Weights of a small transformer language model: biases on query, key and value.
MLP neurons of a small language model. Each row is named by its layer, matrix (gate and up: input weights) and neuron, and shows model dimensions 32-95. Each number is 128 + 32 x the weight over its row's rms, rounded and kept within 0 to 255. A neuron's up and down rows have the sign that makes its largest values positive.
Before each neuron's rows is what it responds to, as a language model described it from the Wikipedia text at the highest values.

Description: Mid-word "ow" in know. Fires on word-piece continuations inside split words, above all "ow" in know, known, knowledge, also allow, offers, Brooklyn.
L16.gate462 [104 145 114 143 122 118  40  92 124  94 255 136 127  97 107  99 130 117 174 155 117 130  81  66  59  92 172  65 116 109 102 119  98 124  93 125 107 147 124  91 152 122 146 104  99  98 120 111 119  74 103  77 155 123 107 162 116 104 123 112  55 154 139  89]
L16.up462 [127 172  84  89 137  60 150 119  94 120 117  84 190  80 181  97 129 157 140  89  84 107 118 120 159 138 109  66 157 139  74  99 196 117 123 145 142  95 141  96  96  96 131 150  87  78  98 138 145 130  98 142  91  80 101 121  80 146 141 103  88 141 147 144]

Description: Table row line breaks. Line breaks closing a markdown table row after a final pipe in sports, election and stats tables, sometimes after section headings; also mid-word pieces like incl-ud-es, Com-mer-ce, compan-y.
L4.gate55 [115 125 131 109 164  56 120  60 126 156 122 113 175 101 125 134 145 124 151 125 188  84  61 145 112  94 117 136 130 120 139 120 109 178 140 135 140 195  95 153  60 123 135  95 121 111 104 158 190  95 154  99 156 148 157 134 119 111  78 116 150 182 131  67]
L4.up55 [184 158 125 143 206 107 135 153 136 138 124 146 114  58 134 133 104 126 153 153 171  94 187 155  58 106 141 131 140 155 151 181 149 126 153 147 140 168 134 145 114 117 150  76  57 160  78 165 182 114 123  85 128 116 160 117  83 180 136  93  96  78 104 151]

Description: Mid-word subword fragments. Short subword pieces in the middle of a word split into several tokens, often names, such as Lak-es, Batm-an-glij, Lieut-en-ant, P-ak-istan, gre-en.
L4.gate655 [109  97 150 177 138 149 137 135 126  96  95 108 145 102 111 152 126 144 195 148 167 161 175 182 175 154 137  96 177 140 122 138  90 173 116 111 129 152  94 120 109 157 133 136 152 101 141  57  78 115  87 155 129 141 135 128  69 133 145 109 113 160 122 133]
L4.up655 [153 162 134 159 132 148 150 154  95 140 135 156  92 165 175 100 168 171 129 164  97 175 160 110 141 109 107 135 134 178 147 120 121 172 122 134 154 147 179  69 116 116 120  83 124 164 131 112 154  90 105 173 162 134 139 125 107 165 159  90 121 143  97  92]

Description: Mid-word pieces and apostrophes. Word-interior subword pieces like ist in distribution and Socialist, er in German, am in Gameplay, plus apostrophes in didn't and opening quotes.
L22.gate843 [126 116 115 148 135 163 139 106 136 206 103 146 113 178 108 162 155 176 105 162 108 191 145 116 140 162 142 169 137  82 123 146 140 111 203 145 193 112 100  83 103 162 166 147 130 146 167 123 109 117  93  91 108  93 152 133 152 179 115  83 134 152 103 107]
L22.up843 [125 103 169 126 107 171 157 105 147 130  81 165  72  68 163  89 125 151 109 173 166 114 121 124 141  74 160 146 100 114  78 140 169 152  92 138 178 103 138 173 210 129 171 168 166 124 158  66 100 173 121 152 114 125 128 131 100  99 182 118 133 118 155 139]

Description: Word-completing fragments. Final pieces of words broken into odd fragments, mostly side, direction and order words: e|ast side, ot|her side, norther|n, secon|d, Riv|er.
L22.gate73 [136  74 135 180 144 132 124 105  91 110 185 161  99 101 194 145 114 161 108 109 128 105 168 101  99 138 164 128 115 165 100 106 157 179 101 164 121 184 109 126 131  83 103 131 135 120 141  55 148 125  68  48 144 165 179 138 118 196 120  71 104 169  95 113]
L22.up73 [110  74 131 110 107 159 168 126 172 133 101 159  50 105 142  89 114 140  95 116 138 117 123 114 121 123 136 178 131 144 123 123 102 162  98 147 149 138  80 135 141 129 138 131 144 173 120 144  46 106  77 137 138 110 145 168 110 121 154 148  79 148  82 115]

Description: Word-completing fragment pieces. Short final pieces that finish a word split mid-word, mostly "n" (show-n, span-n-ed, sig-n-ificant, know-n), plus month endings (Apr-il, Sept-ember) and howe-ver.
L4.gate640 [114 113  96 104 155 101  96  32 110 150 110 165  61  97 128  88 169 138  95  48 141 134 168 108 106 127 147 127 134 141 149 126 156 106 126 118 144  62 107 115 170 115 167 129 116  82 131 115 130 113 115 153 126 129 113 129 101 124 144 129 160 171 142 112]
L4.up640 [130 112 180 151 170 105 122  70 154 136 141  94 115 167 148 126 201  80 132 125 104 132 151 121 161 147 113 146 151 132 147  56 106 114  76 175 121 120 126 130 149 105 151 145  95  92 116 115 138 101  93 196  52 180 121 177 110 125 142 151  80  86 108 126]

Description: Mid-name word pieces. Word pieces inside proper names split into several tokens, especially "ian"/"ia" in Chinese and Italian names in lists and tables, e.g. Wang Xiangxi, Pingjiang, Chiappa, Bianca.
L16.gate938 [126 149  84 169 160 169 139 109 101 123 146 121 101 157 155 128 150 140 129 155 110  95 166 148 144 185 119  97 124 161 108  64 113 135 126 138 156 210 155 118 158 123 114  31  84 132  96 141 143  90 140 112 126 152  68 137 153 125  67  55 124 132 174 123]
L16.up938 [181 172 129 118 138 106 202  87 150 111 120 141 105 136 112  80 126 131 121 128 106  93 149 130 126 133 135 108 111 151 140 167 167 171 125 109 150 174 207 104 126 117 144 137  51 133 114 197 121 132  97 137 203 146 141  98 218 143 139 159 143 177 169 175]

Description: Closing quotes and word endings. Tokens that close a unit: closing quotation marks after quoted names or titles ("WSM", "Blue Christmas"), closing brackets, and final word pieces (UT-C, tied, Lismore).
L16.gate97 [166 132 107  94 103  57 150  71 129 160 167 134 130 106 112 108 145 120  50 146  86 186 168 119  95 185  81 106 119  73 152 122 106 118  72 113 169 209  67 154 136 103 165  96 140 146 128 155 164 111 112 142 152 199 145 112 111 145 109 128 124 116 154 112]
L16.up97 [167 138 143 101 107 136 160 159 118 140 134 137 141 108 103 111 105 141 144 154 172 195 143 185 126 128 126 125  88 129 152 174 106  98  98 127  92 148 115 120 228 114 132 152 167 113 143 100 130 113 119  92  97 138 134 156 169 122  89  50 107 189  90 127]

Description: Mid-word vowel fragments. Short interior word pieces following an opening fragment, especially uc in succeeded, success, education, and ar in Ontario, Bismarck, Qajar.
L4.gate771 [212 109  95 199 206  53 114 147 116  78 142 102  77 114 131 147  97 142 112 111 160 139 110 130 194 130 120 188 155  81 192 107 125 151 129 152 101 139 134  97 145 144 158  79 155 187 136 166 122  79 179 159 124 158 129 165 106 129 175 164 162 156 127 100]
L4.up771 [127 122  83 108 118  69 154 103 143 115 150 196 119 151 102 109 132 150 130 106 108 124 162 133  99  50  77 148 148  83  34 151 143 126 116 118 135 115  99 132 150  75 168 103 118 151 126  73  88 132 180 128 182 143 116 126 148 167 129  82 142 160 124  97]

Description: Word-final suffix pieces. Final pieces that complete a word split across tokens, especially the adverb ending -ly/-y (essentially, currently, already), also -ed and -n.
L16.gate885 [148 161  84 127 110 165 141  86 185 108 114 136 153 181 222 161 221 115  79 180  96  90 125 135 112  77 125 121  93 124 148 190  86 191 136 141 155 137 115 123 106 111 145  87  99 106  97 173 116 128 148 132 189 141 105 131  98 123 159 120  93 200 119 144]
L16.up885 [116  76 114 111  98 110 148  87 158 181 131  97  89 176 166 129  89 123 171 108  75 129 154 171 119 108 114 118 140 188 117  82  96 133 175 160  71 165 142 122 146  91 107  55 159  70  97 107  90 133  87 153 146  91  37 184  77 123 177 106 100 113 130  79]

Description: Mid-word continuation pieces. Inner fragments splitting a word after its first piece, e.g. Cam-d-en, pro-d-ucer, v-id-eo, pe-ak-ing; also blank tokens before decimal coordinates and closing === of headings.
L4.gate317 [151  94 160 176  91 158 142 134 159  95 145 112 132 142 125 124 155 141 100 124  69 173 116 106  75 194 153 129 124 117 113 143 121 148 121 142 137 124 183 136  66 224 112 174 144 109 154 129 189  89 195 114 174 144 108 101 114 180 138 113 174 139  75 103]
L4.up317 [119 115 112 175 200 105 112  69 164 131  91 186 180 110 125 143 141 142  94 130 102  82 153  85 114  98 110 135 142 111 106 196  79  85 108 150 152 126 209 100 147 180 134 136 137 124  83 125 100  90 155 177 123 118  93 141 159 105 123  98 134  73 154 138]

Description: Word-internal "ly" piece. Second word piece "ly" split off a capital letter, as in O-ly-mpic, P-ly-mouth, F-ly-weight, plus adverb -ly and fragments like D-ur-ing, O-t-her.
L4.gate710 [ 91 184 131 138 124 146 131 166 109  58  94 137 137 165 153 123 147 137 126  98 186 110 128 127  84 131  71  80 116 139 148 101 169 194  91 103 112 132 157 105 160 118 141 105  56 143 113  69 119 129 145 123 133 129 165  85 138 120  99 142 115 101 137 125]
L4.up710 [ 89 192  53 118 134 202 169 121  53  89 135 150 126 104  67 147  73 156 139 136 139  95 143 187  99  66  93 111 144 146  90  77 135 115 130 107 137 177 184 144 152 161 151 104 120 110  82 113 134 129 169  97 148 107 151 159  78 180 115 143 148 107 137 157]

Description: Mid-word fragments. Word-internal subword pieces that continue a common word split oddly, such as sig-n-ificant, Sp-ort, Was-h-ington, scho-ol, N-ation-al.
L22.gate82 [109 153 125 115 124 168  96  77 131 133 142 118 144 131 120 129  95  96 132 110 117 222 145 143  96 145 155 135 191 112 156 156 120  95 147 158 167 117 143  73 147 115 154 130 113 154 132  85 130  97 120  66 130  73 171 126  88 112 153 156 183 149 173 131]
L22.up82 [110 143 152 182 129 151 157  50 102 120 148  87 126  79  79 149 109 167  99 109 150 142 138 140 152 145 164 168 166 206 124  97 170 125 120 149 142 152 162 135 177  78 109 146 117 116 126 107 155 131 164 152  92 101  96 128 161 123 131 128 154  48 115 134]

Description: Closing quote marks. Closing quotation marks that end a quoted sentence or song title, often before a paragraph break, such as a review quote ending "likable."; also odd word-internal pieces such as "is" in Elisabetta and visible.
L4.gate688 [122 144  79 184 166 179 123 123 175  68 133 109 118 125 166 151 168 147 188 150 148 132 163 169  82 151 157 141 123 138 163  98 113 105  92  72 165 197  82 152 151 135 164 144 129  79 122 144 134 129 111 147 129 187 139 142 101 174 134  82  94 137 121 153]
L4.up688 [ 91 135  85 152 120 171 165  84 145 101 157 106 117 120  70 123 157 101 174 170 132  85 135 147 136 137 124  97 144 144 107 125  97 104  42 105 102 114 125 113 132 121 136  87  88 138 148 142  65  67 178 141 189 156 198  92 145 101 180  66 106 119  82 177]

Description: Word-final subword completions. Final word-piece completing a common adverb or function word split unusually, such as als|o, the|n, regular|ly, rat|her, st|ill.
L22.gate918 [ 88 117  89 142  89  57 138 129  83 171 172 113 137 179  98 161 123 132 119 151 136  52 124  64  88 107 124 125  70 105 130  90 105 143  93 104 125 178 133 112 135  86 103 126 130 130 106 124 139 138  96 115 179  89 166 111 144 157 199 136  90 134 173 104]
L22.up918 [127 141 175 110 119 139 191 173  53 120  93 149 150 102  96  86 175 113 121 151 149 130 102 176 157 121 151 141 121 118 127 138 121 117 143 148 152 150 125 107 114 121 132 146 138 194 140  90 142  86 108  66 108  84 124 135 134 163 166 153  84 141 124  47]

Description: Table row line breaks. Line-break tokens ending a row of a pipe-delimited table, usually right after a closing " |", as in sports results, scores, and discographies; weaker on line breaks ending bullet-list items.
L16.gate111 [193 180 156 146 163 154  95  83 115 117 105 148 148 112 176 154  98 171 145 120 142 114 111 135 101 120 135 203 153 139 154 105 139 163 111 141  80 134 128 118 122 178 106  88 114 133 134 161 136  89  58  89  99 175 107 128 173 150 117 161 131 111 110 147]
L16.up111 [158 129 117 132 171 127 170 129 130 143 135 134 138 114 160 117  86 110 121 172 106 115 162  99  73 132 120 127  98 141 144 141 178 132 168 148 163 194 142  93  98 174  92  92 162 122 135  85 116  68 106  85 100 128 219 230 145 100 145 137 126  87  77 141]

Description: Mid-word vowel fragments. Short interior word pieces, mostly vowels, in words split oddly: to-o-k, S-uc-ceeded, Oct-o-ber, n-ew, s-o, b-ran-ch.
L16.gate261 [138 162 143 156 175  98 136 131  77 166  96 110 119 109 152 100 118 101 172 113 121 118 127  78  92 168 162 134 174 156 121 136 201 119 161 179 121 131  49 135 120  94 159 165 168 149  99 136 137 145 120 115 127 118 113 165  83 108 136 102 132  73 200  93]
L16.up261 [106 142 144  99  76 107  80  94 153 117 157 112 153 111  94  94 208 140 116  91 143 138 151  85  79 138 163 138 152 101 129 119 112 148 105 153 139 130 173 107 125 138 133  97  51 130 149 174  59 139  88 153 124 116 154 181 180 122 146  83 160  96 108 164]

Description: Mid-word split fragments. Interior word-piece fragments of common words split oddly, especially the n in Gover-n-or/ment, plus Inter-n-ational, equ-ip-ment, per-f-orm, and stray table spaces.
L16.gate813 [182 151 108 113 161 176  80  98 110 182 136 158 133 145 149 167 115 107 136 126 120  94  93 148  76 116 135 102 121  86 168 144 136 108 145 157 166 117 170 119 159 167 164 168 137 184 128  93 115 115 147  95 128 127 146 104 164 105 138 131 130 142 111 130]
L16.up813 [122 176 144 139 132 137 114  70 110 203 121 156 137  93  58 132  87 143  93 159 111 155 139 167 145 119 142 109 181 153 154  90 118  81  35 125 172 184  88 140 127 116 149  57 138 187 107 132 104  85 127 131 143  81  98 139  74  54 172 175 118 102 161 142]